config.yaml
tie_word_embeddings: false
beta1: 0.9
doc_mask: false
MLP neurons of a small language model. Each row is named by its layer, matrix (gate and up: input weights; down: output weights) and neuron, and shows model dimensions 16-111. Each number is 500 + 50 x the weight over its row's rms, rounded and kept within 0 to 999. Numbers have three digits each. A neuron's up and down rows have the sign that makes its largest values positive.
After each neuron's rows, "fires in" lists the words (lower case) most often at its 100 highest values on Wikipedia text that the model never trained on.

L3.gate159:495465408502502549559375477490467486489550500491468492548493466528566578530402427523502577496548571419538493543462492509487468474531526559514507510520522502471589546517502577429445423526478440525529558547520414471506469533519430391449441568504598526427473453464481496513450594506409497519
L3.up159:395477458429439509557493481421503498434528531539510509475491555485419522463497537517489488476507564562481482450457493488459510577553664520601448504565555495476501540430555549493507442526495481490466525469466473515478445520582458498508506497484401532546480459542466579537424512488513449499
L3.down159:484507541490615579541485511434425499506486537507524512449557430536585514557539504573461496571466465553528488533466530444548481492498484528618462489492470601450446532622466471516489539529543533527506573424509545549469463499516575530437477619667430455511500527469552424495457588461546595498
fires in: "the", "their"

L8.gate122:495522434549466485478508543511455490414380391527600449519550436491428512518444513536490422519433579528541523462534459496479490564480560512548512433452552472475415418462484417575428475487552462490497458499477519462448506499515546528547430493543498519491658477447599491532458563420580491491
L8.up122:461561462507438533536537515517460500493544469574508541544438469543473536476518413528459506436396515517527443428601439484500551520415549460365480537460383486445383545444457459483523564458498478544538508421513467578395482477544456562531523482473496476580529488522620465530527529556464511441
L8.down122:504440461435480539448590502488485454502496516490523469472525472468474406375524422485534506373440564519479585508570573553595446517478440362561494587452497474435438574432545575505558538449516502488591525459456493486506550528535490505474509587510551448470500538520473384487508456558487382464
fires in: "in", "of"

L3.gate431:434454464517522550623523516495552502531503460610477479584438511534446508394488557495450498492522525552536454453469513525455462530493533500506469516503568504499452598477514513497489594483559588522477588456480486592531393436528517458500477453465495435451663397491571533478496469610533503470
L3.up431:480414497500447524460441420447490512608505525475541438537456498453520435578480534496494421526549534568459526515382497529545446574440525543538505436595555437544465482507506502551494511510457461556468554455501488477476539487402449534430488453455530482481522545499508481526512559502450501508
L3.down431:582476466504482474455449506485505520562563495514545459540461433507482482569514559458453644515433445505468514461421513496424586456416485625548427534613598518546593487523467428435493518501582408475529487588509394501568505552517590430399554421547465508474447496528495592510574612442529459548
fires in: "the", "to", "during", "for", "italiano"

L3.gate550:521463485619482505529418452534571464509578461522577464505491461496562532459451468532505524527560594489494379583486463490432495546545577550525453372556605503475511374396504522454410453377478497554449559556509456495598481628593496430429438565480644502478566485475483480498444494491538468447
L3.up550:436531463510576546560455473524456509467451516463464619547519454481519504580524529472567475488461585488450531499448504485607433536637422498459478515474493447521431549552479546511483462560462539567523557477465503414422611469442501477473485383567494469475475556530464462561436522479462530449
L3.down550:551532481523502462513622437451474647471500508528439511602501468496428483566547492444537359560519475524547538490476467539600459524478403467477367474491395491525530568589560539469564526433547497507618506389485499476540552338492516570540514453451441515478505525524444510507482553469455456526
fires in: "a", "baseball", "began", "spent", "ksa"

L5.gate495:522478468510483426474494514529459499504563426496506521486415506430579598585532461464533569501539469568523425509497480464420502449560537538477532488520557582484517514326410384454524518617486527532430523468590481411491494546454406539522492434405463491429489479447514497591532415507562477515
L5.up495:549515451458486447418492528538438490402419533552526510458518473493495510489487464658456487455543481480497552580555490497449565500431541474415483528414538451495573495418541453451528559506508547538536521498462478413428453460580481470485455583481533424561453553559462517495445544421586483550
L5.down495:552390537516541509534493509546535492537580473483492527424492456551508477531481541465513455548510510514497470604488570488631447523622555475567603408529483408524511477561548450465684467446483535503445558428510517477590493460451475495509499475482469472482491486453431470480531498485489577552
fires in: "a", "she", "he", "the", "her"

L5.gate177:483425468526655474555448517497516491472525543607520528536482506423537449514504510561512612529598519533519524426530510529408521446588549557534496457450500596480501504546557428470531449503490501528446591483564497537512601577408474479519412459588552446506493447538518506489451546582418549505
L5.up177:394435520524491509455548458406484504514461552643482459529512621490540433504543535555510475514501504576602591522533496524466480410472449533433508575545506552447552529613454476426500478559549508478522459555473510473492490488509418471444477564527503523458461564520429569551503471482492468470
L5.down177:500438528500506480450482465535504499489452597482522582516493522479477425437507443458521520399430495514502524465588456573536511507448493455462526551496538527477486509449526536457523532434634478474442436550560448462494431483574557515383578591430461504508515552490481525553553433457479496467
fires in: "a", "up", "as", "an", "become", "became"

L3.gate317:474438494586562499508505410508474489454569464543588519490489524519517524612534486436550553559523499503441528520415458492528523509479405531487520538468543547595548543497518482429553462502418519533551563472545532537520397560407488450426504453478508523501468547523477470541519625470485481564
L3.up317:452507533594538502455466385531500511516498452523494567527512417413561470583538467320524525523455491521547468452471461427549506493481492428521486443519504391544478575576547481490482505473523454478513498575519552530533383516427495492442507486512495484523541568516463454547487389488478555543
L3.down317:448558444524557524444542481511580434517409499430465499470494517499449370518507560539478462429525471498475494517549498530580469485528497534522532441618518547412478466597520498456543478595497519436494537506526594489408485521466572549606524533508490606491460512553550520493542464610456467506
fires in: "and", "the"

L3.gate10:507507459489469466557419414488553495435560448531462673496468474442539476554519460461468548496475530510460482559379546471527512490538442517502479468471495546478558494473509508589512460445476480460589619513493513399436520468455414472501476388650543499492450446454491499519393622414388536398
L3.up10:441410492497451461480434371479536506441436515531529599520431538465526467498530550442455574553449533534514537526404531469519597438531461520511473490496492572496509524452500516652563444427551469487577563495520490457497492448458454608471489429621579545552527476482493559496492485410486559417
L3.down10:432457562465413510533425484517553552531508499520584458526453485531400445493548459542457465468640536554652471489547491540582414456484577499506528503619506593477480396442513513556623419436553489544424461501502384434556461466482523553451511513540565520463511545526496549485504457468472506546
fires in: "the", "or", "of"

L3.gate527:513396517573474534550410454490569494482494500455475527514482524541473519442481453451558526525540545527511470528427496450494488558494573534469570392441495476505576427491486540457418446453500484569499465597434497445601592516594473410489439454472503454424525481488504533568448549455492528465
L3.up527:539524560505495469451482492550650477478424536404569441457536479459565519477590543516546455469479569413410427550478454500519500466555462461443447524512543465522470476467446453519510475461544510517520455519438539431513352524436485501508477511459494507424495610532507434487514562497408359449
L3.down527:474587499466535488528518432441507534572461485485555430489552418494536589608538545489513434490536516497485461570495465492592439584501589507508461547505445556461482572565488546432462579442555456517537485521538545536506433454536539553473481535515580478486508501542478510518507575482366543565
fires in: "one", "there", "that", "a", "no"

L8.gate111:589428436586449476528474433505563500440528503452478499478464462488574539507527495412544515518467446510468532555527324433491448568588477532526549486579530580470461494457603460501490477495512498532488501426528495491534444480504401492531510550478466599493489496415542535556448502444512529551
L8.up111:575443443583417478530413456515479493510554540482524435500502573511451567527583457441572512466526476516562527396391464476516482532498599525490480494514538453498516521451479482474528446409566572482458521498474457455573493541421494504456471453502558483355521481532579515548543477502618589534
L8.down111:492484482580505506538500503508433462481522446491451529434373486480500573514531502565518515477445527559514561547506525476456482660576481434478484529580403413594508525430467519508516471534572578455457543429458480472499466451500497489597540454477587544441528530496571509442533557569447527544
fires in: "the"

L8.gate157:542546464515543476534530611550495481602528564577520484588515589557489439547507590471451507444405545574414499463501543442414549558467491506490495489487532501436473541511456392441507540443470545462526428539558543391553453569445479444516413590551445491445545433471541567506472439500511491495
L8.up157:570511600612545549559514471491452497494497505507538582498472544537515488544523413509486493401475526536480546498525479451481588493511545472550414435561502478520595461538472492537530450517476544577427455435544465488488479473489491462459473512373518479448575533593562599514455525466490451403
L8.down157:422520501493475487432559416523422490506549507433509495471557515503371516507601413487607436492425529600538479457511520476526383457485454483430564505448496412572460577440519522492508553500554490464538457586556540582497490530579538488493534541612509540494533598509526506445501481538551527443
fires in: "as", "out", "compared"

L3.gate174:515488491567512465578526491563539482425583444503474514447461496481564558592448443551530552451562568446482443510528502461417506428545529495487487362475606455548545427461487501444483434408421523520490450515466424373526523526534519499387471570473473495495520389521466469539464493582453451485
L3.up174:455518536562513413536477454566497512478581494511490543436462471508555562487457506487559557491430476479501483497564537497459495460492449441453486415509523519543555434550491584494566430459432360520561455472500566399599474517497517548475458505408487516411526470522454503497446484607506400506
L3.down174:525545501525492516512550535472484541518533583354530416438504511401473507598505514421596449485513504506435462499485583555536521451502535467500505515473502413552461491477570545517421581556553378525503475506517452476471461402525517530495471541463503464440557594484487453492486415500555436524
fires in: "and", "or"

L3.gate259:456466477482477544430453404540482492431552515470563418536460478540551474524540516452456522506578514501534442537404484532547533513578519506533480471453427449593602623481568525459500383456451448529582579484486479665510543492500453425428498599508521426552490519474491443531527575478451529514
L3.up259:414573461531472479471497380453504504598421473505433481405544496494520476424507466558458498473493507571465531378524503480448506483563458468492516544498461570484457460372518522442527460506472563522554475464419540454481381510497517517622502484397435451486516489488499521465488475573549427470
L3.down259:472499457559577485475526511488547469505586441451595561473506513493463577497573545429573577459509467496487559474508471475507489474580545414406434575570472487539574532549574449513500495459491519518458614598435473529532546496470583422482547476517513508562534464485534452550483541467542478519
fires in: "and", "national"

L6.gate358:536486427535493522527426417605494499460499510545441462518456411472531542478527555514518404513519446426443492531568393545469453549459578450439551468441511518578406514476443474473481491542556530545411458537542483529489412497544423501542443464468487489479534494452521533624521481463555492411
L6.up358:548562520572481485435534470536437499525506518485473505447428435485506538420472450572538407587482543510568456492523475594384509514539500524456503462509489461444424511552594534476520504445393469546613427517525570583435486507551461486562573452540541531507503438491519399474476510476507529498
L6.down358:582467587456532489411571624529451470540533502485508467417534499448483457486545441485457525428572533455485519499496547387506539502558463506544450509524506447507515442395432403539515464506470519501425543461554529505517554398485493499512559526528519511583503612517490469405480474514465457598
fires in: "the", "at", "in"

L8.gate397:490518496504635411536397533519502494592499498495476513521418517550549472472562545512469469529460517473510447547449408515514501510496516584547589450534483469431508438509487416461493440445430408557524484457485504460529478505444480487519430468557521509478601528491541515557449540401566545493
L8.up397:448491476489495414462524576511556491485518616463445443468485522410533543506548564548610538556521532408473450443525553499482449529419555521428428503521524486518586486499482448529514520581472449443560476555501513480476559477493426445456441484637472537454591500411491533523488493496604554510
L8.down397:482528552500588511615529514479554539509510462523527400485526600481474572546560518547542479526552480408453543560524498469527602586554517544518536411407507568463404482506580498542612423465464468506466500505490423449522496538587440531540550509518481479413471503486528478490522545417523362563
fires in: "to"

L3.gate107:468535403527481494537448427471463506475440542645470639515432404529543404571434490504445501472527544499517476499407475527515470530478505490549521419417520502487473466637495577509492401503500342510496542436441534472575458470509496516540504461456449550446489486469479496473446473445482488334
L3.up107:447492463583581454392541529456500492530438531467516446473435479456414502488490512596615611435494519467542516518454466505557506558528451568533462456505613607489490398464460539551535490446557419513444507550553483514436460561534527529393549526517501494485575439503478523570462513624518487504
L3.down107:593508532463472507586496580504368513512516509520543612580446429563576621527516528477534499472488487522543439558484464551501460528563586476473474468418557448534465485462506555539486452483521466538424449465484522543472501444504424501533509531446438494401438506494514496536475559491588490542
fires in: "its", "as", "at", "for", "of", "to"

L6.gate172:533474492522452371473492445484501503449457542530517531463456523519562525471533502513570521453499449526486545623489479527476538543475485598465418500488494570456511537531466480455576500550497530531525507497513551586460484449477389539426449480461440506602538543558527467565510446471447493489
L6.up172:504544411616467541523467342492446480469426512435506573581508536508471463447509423556587510505567494529476498474460452457492556562452514509525518565534511545505584466429506492459544371492469451544433629533461471491476466553539504501432465507494512517542505511505529503544450412503446428506
L6.down172:511482559548483391520548544543417489504514466530510526514527442493492529542535551466531526428516398510476469549415504490503415448552543564441491423502469506491539519624556503434491627497502509516542508433500555400470530395531518501402533558443506472471511567496507555453429550481534525459
fires in: "of", "his", "the", "to", "with", "by"

L6.gate303:479479485587526448488408483570555477480507433411553554479497461597504535428523585493567554537460497499456485520502504444504460515581453466520437480376538494486507498506430499447532519520453470508448536463552504513454490559452443537549518402465498595313531502498503542430528548493601480462
L6.up303:375459455490527540435547535467571486566506502570479473493525400529501479407519513521466506534437480467510456558515484490587595431472535504484406441517551433565519553420475416345483421557486386533491548448545495548528537448505396471512504470505444598576620469531520553501528502591526415530
L6.down303:593477455506503532508524532435554505426506469431552588502462456562608526473564539399517513486490527584514424480487485428433474521473556465431470615437476474528469519522567407404463530598467507560493467469481475489500579563572506523541500586498501488362564518582560495466603515488468414548
fires in: "the", "and", "a", "as"

L3.gate272:580532489499510440512515564501465496543511498474493398586484451355477482449491500603561482492518558488439444585555493515491480623516540531474490530518505547470552487515542522544460504437431393535503533536558476513545557515570476471532448530587456376449400437516523468488473600408574552454
L3.up272:467541480470499470500530603479490498458498537479468571441418459479415486415509429494500397464492496497498477544561535533498553517529566550461503501534516489423545468557558531511536457490362429526523508444504476541517562445535445510513520451531389492492478491536501495546424542388523530442
L3.down272:544419527469546523420562488630512516449533458511463530465537462456455432488519528527487559403613434471484578506422507528534480460538391456517532492525522489529491566482519514523513573446436577508519514541462447460492556453578561501427459568505538454533587489498484521447509545495587448594
fires in: "the", "of", "for"

L5.gate114:512480448525606447608400503496530489501527448536507524599549399512584515402508575439533548483501588378497508625366423453502572568618461563498512457378547545554479491400570498565521480487480448543441586558596497499521542473464496479419473472465456481457483522492542489502543543506554504500
L5.up114:449454515478551499551476450489500509473571427591502431574470482614549499527445510449525632544449469499553479511561503621558416513517470489476473509515439517489564529541494585474512508515477404493557529429562530519448400455489532496463466536508509519477400515495557483422584472562707541539
L5.down114:522411526473546452585481533380464499574420483511506508523589460476563572525500566439489598524482502494496382481463481526486446511556462506405469511491510515478451506514489535487523457508412425539585451477480528494489462503401531445548473526479447520490509463423472472510506584568645501497
fires in: "that", "which"

L3.gate443:546471424689498498539451432521518488459469411524524591505457491428533521543504455550522563561475573516510467537504480496556440528577486523382515485459538502508597467427541513421427418405468505497441483562503507418545513550558427433462438424549568518434516560476510556566469565410533528568
L3.up443:434534504467504469491488569451482528466423478547480525519508421445551391568489418484523570508460537542590439486580469456467504574517457428415482569472562513495502410595570489559482519495482607499457521506488499473469474332478520501532493540588539530566442573499480431452545501428582485441
L3.down443:570474497487469505467503556452493527572511555513451373549545551506450538577493503470481519494489536550485546538460460429525444533520540476469471532520520536557454532591584446438469486463528526539437500455415505564562574441526434520497475499546480505429507366531430552534478626482580549571
fires in: "the", "a", "after"

L3.gate344:460507554531489498576517515524483486548496395508477563521451575453530476506533501460514463466531596436507436515468416490531560467559516518388504419478525406537485493427490562434457446480492415583457444564515482404544558509539466412453457511415416473474476421525499492583417538511536511406
L3.up344:494430525549597507508413464480563486532342618528473554528491517514452488532485575397496543481461501528462514483538523587467502534445537440512487500480530585482393488605519492588556455487513540522564491500433578578514499458472540445496510500559624554487583631537490623475473487534505471530
L3.down344:476460475489474449401440448472602516455464520581483520377464465464423404543467484495465453515538538545467522463445450612495427493515475468395454539517506441592579463554564496490515479439561465497464462530377498479510542479483544498488485544347531497444550555469514502546485534532525391495
fires in: "a", "as", "the", "october", "aspect"

L3.gate233:472612490519565448533450549485567497463428578485520484537560452463528464419510456575448507512515542480489491578465400471534480601477496480441514488404512485523555334557552459476454522524450541501515594432494583375494541538536458499451474566484562445444574471515486509508491452409554466487
L3.up233:459595494431458430532458570468528505510436533487567401564535488485508474389513491516479449497446473515526485516489447507548518568379541421480488491439453494481481361546548426451517570493507513455538517507529476425472577508447406516545476561462545482447620476543492452435549402432643558495
L3.down233:456466510547467558500546504511470445546447404530473464506530509413431479499451430492536529496495470517467439457450534457537519591416582556352557533560484537430436465523586501558512472511539450502499491524573548515605495508398490551483504453524553458550522454543387379533533455512614539528
fires in: "and", "mm", "of", "it", "in"

L4.gate318:415471439525572533411485461489545490567521545525405477515537407431565516612468377418519555493540615549442464484469505529430477506556510485441472543477541590506478450439507459555491433414421522497441467558594598537479577499647501481490500451586539459458482448506496513492472525483494435467
L4.up318:514496519470507562511542552458467501461459549506524375515520528540439510454516497474422670498383578501514509477448517573614433479559546436522532448491480480474455563561532529521493486457479464488494456576438443476411507428533481426439473484494608508420514519467521435577543528502476440449
L4.down318:584374558499590566497456563499541535498489504571487583529532566534470366545442517515489562468415457573504455443534471624496478585522493594448485481569514497366383558509543533493499443503453424459505464508497557445530481521557489485483473449425521504496524466428390625496547482496546452452
fires in: "more", "most", "been", "less", "remain"

L3.gate679:492453450656500487474497497489516458485362447442533444479530467477595588552490461440569513502600608395455472577534435514481461529600483546485481467478505571449508427438484583475426458450460483531458522531456447441528506507583431471407456483532591493530513538475496510548423576499506502501
L3.up679:482510504527459499436604588456434499582429431536479384479542430492609550564523493446523546512543521444442483463522560553482428433442507485559496514534486650515479489582510475514541484549539439459450403468512486615477515498487453564520561502542488531460537472492467464537442469517523494511
L3.down679:472490512525518507565568527510539396525447427497521454498441449472505539538483456529501571435395582522474510564515542525412508479495579464577592611514537476434478400451467443474473509511510478453536530525463557451568486501494458445425509513482486475521458433511557503536539475492475507529
fires in: "of", "e", "w", "that", "n", "scenes"

L8.gate117:447524449543625457472446458567514467352448466533532524449464355436549466525512548522549503448481504469503555564517447505525526500499479522499450431504527547556577492491532543514539422462468545574541468475482474443505488517494471525375424567477539466478591529488507513571495462489480445414
L8.up117:556551503428392590487517420447541501608446420466491452445570495463617517529508602423476559574540578484513371409499507507468402480522498515509543502527541444577455566569524459508490507551524517435519473489461478540531485536521513489556469461446526482563526420510537377526428414554488519456
L8.down117:514576415495503493463498497422528378501480541480540574515543503421512474440504430578563576436520587389457573477505412538523518464450501469491542485537485535546585437459521562587588446546421448535512481511500442401515578489475431395514418529575522512470545508438528436501500543469453516517
fires in: "and"

L3.gate477:576544442597502508588391449488573475462451521440544529507498487411514457543512501504561541516583589509429469519463512504461499543556451491508513517496544541514517436523459587426439459424461579557429464587462443407610522472525501466479436513532517431388479505467471560614397642394497487427
L3.up477:465423450497480487447569469490628494358418491515509498601567457463460423508429430578539572494475479555421441417478506529460489576523453435513506541532460481454458478469589504580477512521545467478509401505559556544463457555460509491531492477480524447470522588499458558490515344479468465550
L3.down477:521518454487481557488395507516533411484574375474457525513622614477459513529464439495531582530473524543458526479484603520481498563578549485546617493483408520594576485433458415570468474542459398474449495580544464369586550351539449464506504416629550509583504514470503488512434507430429500547
fires in: "of", "or"

L5.gate42:542470457452484549487441435534493484514450536536509505496578491576497462465458465527448527443570503561492427503399462504501571548528434527613508534506573573502501494397490353498515516497481492535530514496488523451517501514494464525488437476542519456608383491505504475463446538480450426537
L5.up42:496488549501468506506565474444493505556472553592478475576605519538496544514469519509444468474531558488529448511394522537432514496418506544493471494413540491457543518621610497491554422551519451445485445461467557484546541453535502516492519540552494597502487515530501427495507521640399593438
L5.down42:521537459553532363382562575514523477538414444384517469574442472537459483580493399445504442484514527449540583508524592497546459534493486550406489449556477421473575503485408624418448550504472607516487522516473445577528539575532487591401575489413504513431630486574515512464568534532469416479
fires in: "and", "until"

L5.gate441:476497497524536466483455457517555488477451478456568521563531467481584511558608528587507483456613495593475498512475518523486422472423562599550539419599522469533506482452583423463550446461519403549467455524522434536507439520553523420357445549532528364508485423537521463461509458587427424499
L5.up441:517468526501595502494480502475490508458549563545530484577480492491518499527460499497505539519531446537447463439567519590485447459442551486567531422542512562551567490453550493491526527502401315471536488467494442486534476296560518539462463561513510479456419493539535399507434496521452356486
L5.down441:516558523478558465446450553571448509491468514545508438597559436487575560573409526552586472480542494462585472570458485484557513520517447621430554537437515564549489555545443489554551459486410521559540520402488505403561513474493511400490461554521571416483527533500427569541532543490588502526
fires in: "and"

L8.gate299:454489496450527570537505450559538486503489446505538575490496553510597557495471589517559409545561496500501467544489537441548504511432480486476483574426433423444529431494515524462473509442486370568521530523524445500550497565454461499428483496484561495474566486598467545464547429451466485471
L8.up299:439584466517492539510489517464517507452527540504564492499537505575407503411503527513567441531478525529542483497605409536490500507499475532558451551462496476444509537491515466520457511499486461568501645450514471606393413551518454551575571565435514564509511467438498542494494498537417501437
L8.down299:385473545425442514521477540543505541535535456543458556438528518451594557532455399540526462478466466572446353585367611587471440547409536436477485455536531414480459565515417496499509420389520566493511488505529451461594528485509474451530396478489470479467476474523533562430566627563575503507
fires in: "of", "adventure", "in", "graduated"

L3.gate459:496541476551540534660427459482544487438535510518422655553462485482468497495431495551474506522530578453555504549475524478475498469560508511505548486418658491522555456519490587462405469484425553582426559553468555445590592451561424439508445463452515458437484485518482512557449551462522455442
L3.up459:456508563428520549497513545467547503530487506526407609540461510526530454498434519586429464508470453554525527517447551513437580486523583451531473558501533467493478532569529518451478527526473533528468537526539564485544522496548563516564476538508515539427454518525473412493540542461558314472
L3.down459:497511515572603539589485470444567490514545515546501500540613528554507499345496522550517517538515493552529511575474494416520408534527596490448555494530611494478507528506532466531477496545422494489451463499497461447603493571578503467537505437531601487485496479514453596531460506383505521548
fires in: "that", "no"

L6.gate546:418437483491544528475524512447463488551522553451518492415491536556529490484577398548465577519514498487485453527535511478468596429539473562554504426604560568447488450500400475476523486480549485562490497556387507481536449495548554486497520405451532503556542505525526555582517508466584486533
L6.up546:476476483517566479482508501504532499532519444487566485474481522492568481520572542439435485450509572487632412515500486489507547577437485566508570440468517489429439514506437500476517483508413633443613464492485459478462543533515413479456514522354514514508537428389521548536460504507481546493
L6.down546:485544614542481522524455488557523527533483541533574492543515480481565521626538586443450468457511472506447527514447565543523495474508484450512576570526487514600525526578400427466519425530442433522475479469458452429478516565446522487538536538524529449494482506450358432507499437386570568520
fires in: "to", "the", "until"

L8.gate507:489438432486601422460477487544448466492501444403561536482445457529549504548497504407493569477596560480440508491444515410487556579533464525475479453510530462505549401549404545451525451497475409638526475438537531446546488498398463498580518488502533452498532428479508473496518538518607497493
L8.up507:532416456501520530478504535480538506498552503558471501465507458492490451410406579481520550480528477552536597531509533448575529591518481505574515439589476602462502542539496573474522437550512457502523516523593505462495598514521496555497468496529494578548533453534559506450524484532506460528
L8.down507:516529560542545471451489447554536439496451460484405545490288555587532491568576416577476458504566492603457655484563531437542539524499471497549438527496567430452468540452510492515464527493538444515536468455451450464478423458454545461521441569481488499520486528615504486517520530450481539546
fires in: "to", "and", "by"

L5.gate681:447475562488497448534516524483498505417505463538561502583473385468545374483472541556557517526533570568531471577500460549489498518517527564439486455505553432460515485591493480521548478406473568455544501418500537484545521532437353527473410617516491598482488587451538568486489478485525509380
L5.up681:477455539446497530547484635510546492407539519498567435532489476479503371476522534536544518496554587496568475523469534524519540512498599534540500507509606480480486480563443522518517510469502561501486469474552500504508458504473478668454471518532482556453517485498537537489497548497528447448
L5.down681:578552496567483396490520453456495468566526538521535562418528491513557545506393500479544474560490536570498450412486429418498490495544504554460454410450486513550451514485519507480441474487471502633440553466484546425482489467533506346508539481511565453555464502479447461546482563483490428544
fires in: "the", "not", "to", "had", "has"

L5.gate699:471488397534641473566426505521493499491493515476577539581506473502542491534596501535592480552420490455549554573455489549544451513475549551477503457457561625497552576529567529429503506566461484508419569503495439496469477501490426516547486476519499541505508541392506474520520542398452510498
L5.up699:521484465409470475495434528489511504631426562577423446488508514401387474525499521544495463540508478509501443471447498507506443556476515487517489453484551412501529484424460495553499491495589465539414416508585357574578513434578568492524479399452552514514502542549509561556478425508604420543
L5.down699:410475479596435484561484469543475495428468521480512459517503493472540501474527462554553526498396526495522530455481519509488457501468544470511469475426363618509437563555496528453508541515483444491529651482507542506434497420436487575540485552541483500544493455479624442542536489444500511407
fires in: "with", "the"

L3.gate530:478472529533474480597475432435506506425497598582447545570502457499485459525563409546502466525494564551508549491416490519487413500546507513562509453492620472439520532413532557441487475526518433501390542476418509500542515471480463532478449466443609561519589527531530569557472580418444506470
L3.up530:533539546485501473523544450553507496542544502503457548479411495508562489489453488565444496531467487502574542540487495447499471480518504546547471602514489470470506515461497487463480598511588412468497561418487556520516488470439593463484502432519543504582502501523488398503441446500379515552
L3.down530:568499509433503508407472453486440468508398492539508551506432554437599482512500445514493581501427512542499517540537561480477523493549591539493557462377488448478513526555581509482547417558599533528441575505539581466496513452446471598508504589465450513488529543503490507543551420520486489446
fires in: "by", "the", "on", "with", "from"

L6.gate696:452547526487574625487519517500608496544454525510543472432523347471564484570449496469473415556512545509492466554436538514465539473515462522462509506493639551500470491582502469387547445491502537463584523486534506507538551478443537472463484498475396379495422395491540494495404454572554468428
L6.up696:534554486556529446651519561480527499518548583455559499494553475565489484441533572539423554503430448538571470496554512497590522557424425581502463450556515457450594505455484414490543404524428513477543568531523403548527469572525491515569437594436507454496552632530492524562524435516408473472
L6.down696:454464529499600475503493486468503519543353481517525491531501438420545480547519520436489443489552547493505553560466501543547578531487534573481545461573472477499550537486539611481429460533482418502504517518468476530587480591544481464394484486512490491472579502571565531593474633507454495395
fires in: "which", "now", "also", "that", "still"

L3.gate204:511447497597528525667364528474533496503525502583463518592584502451567537471414543446455560513538517468511516579480474541575446542502436533529504377418583513492477527452465561485498479503520497567479599550529532451586593505505516393465465535460509518484547496465491563544425505582466513449
L3.up204:506522679475411526489489475519546506506552468508435483476529576435495524567588549488449427550553471545592480497452557522479482498387553485460512475476576424481521522584402561454478511502503556519475510574479584518539532459539512497528481526503423489490589484520496502437572518495506480487
L3.down204:597473474582445515487473430397455511487525461400480445582472557533457432544580510567602513493552478551500575585428469410543565512570455640495456419480548492543594473473535508525468513531580466513539483525494474539540452438538583480514495484500514449497470485535485504469430565413503394546
fires in: "it", "that", "which", "he"

L3.gate593:552491421551597528577459472500471476451478404489464504467574447475622502527547495426577528490532613503517445594414467488530453552528485436484546526367529543553470533511567518509439432546522504565438525494432457458519535462450481423416445417493500404478419562461535479564475624494451411494
L3.up593:459512426529590517510572419525462521575559495455493456524493454549580545541500553494543464473449532432518490546471501554466453472491515481484469495366469542518436538547623503536510481540492448512491521466463425471472528517506547467525480430559485547476417583496444464474523554526432429546
L3.down593:531533616492490477467587472504500464467545562555461418491460445501530463489541539477487459499442383513559546523464563497495535393584488502537480555558459565512513520533580420560552517533516473458490466405391529563546593487455475443512599473463411492528442404503569487421524439513506557466
fires in: "which", "who", "she", "it", "church"

L6.gate135:412472427603522463602466429512527486458525556498482480489582491446642535591447535432544528558520518501469458620477466423366449513491416550474487528467493480471555455460484440555487463557527537442520572538543552532514494434529557493456486421466535502523490526552477557611443491519468547524
L6.up135:536514408483550505488500446443469514506450466623553518478423506563581576495403621421525479542492444459513489502480491452628507509471436504510458503530497567444580562489473513484493498499487552494659420560527428463479429381433550596513490558481472602389517517443490461446559489455523499451
L6.down135:549528540478523561455591436515548486473452567587422493500438605451510505467584585488519468506506515456526533477462636403510472536447505462491453513640573454542576491530469435505508514525496494540518503522592484486503551506545531484478504543523456510477539479487460488545385581556503431505
fires in: "that", "which", "same"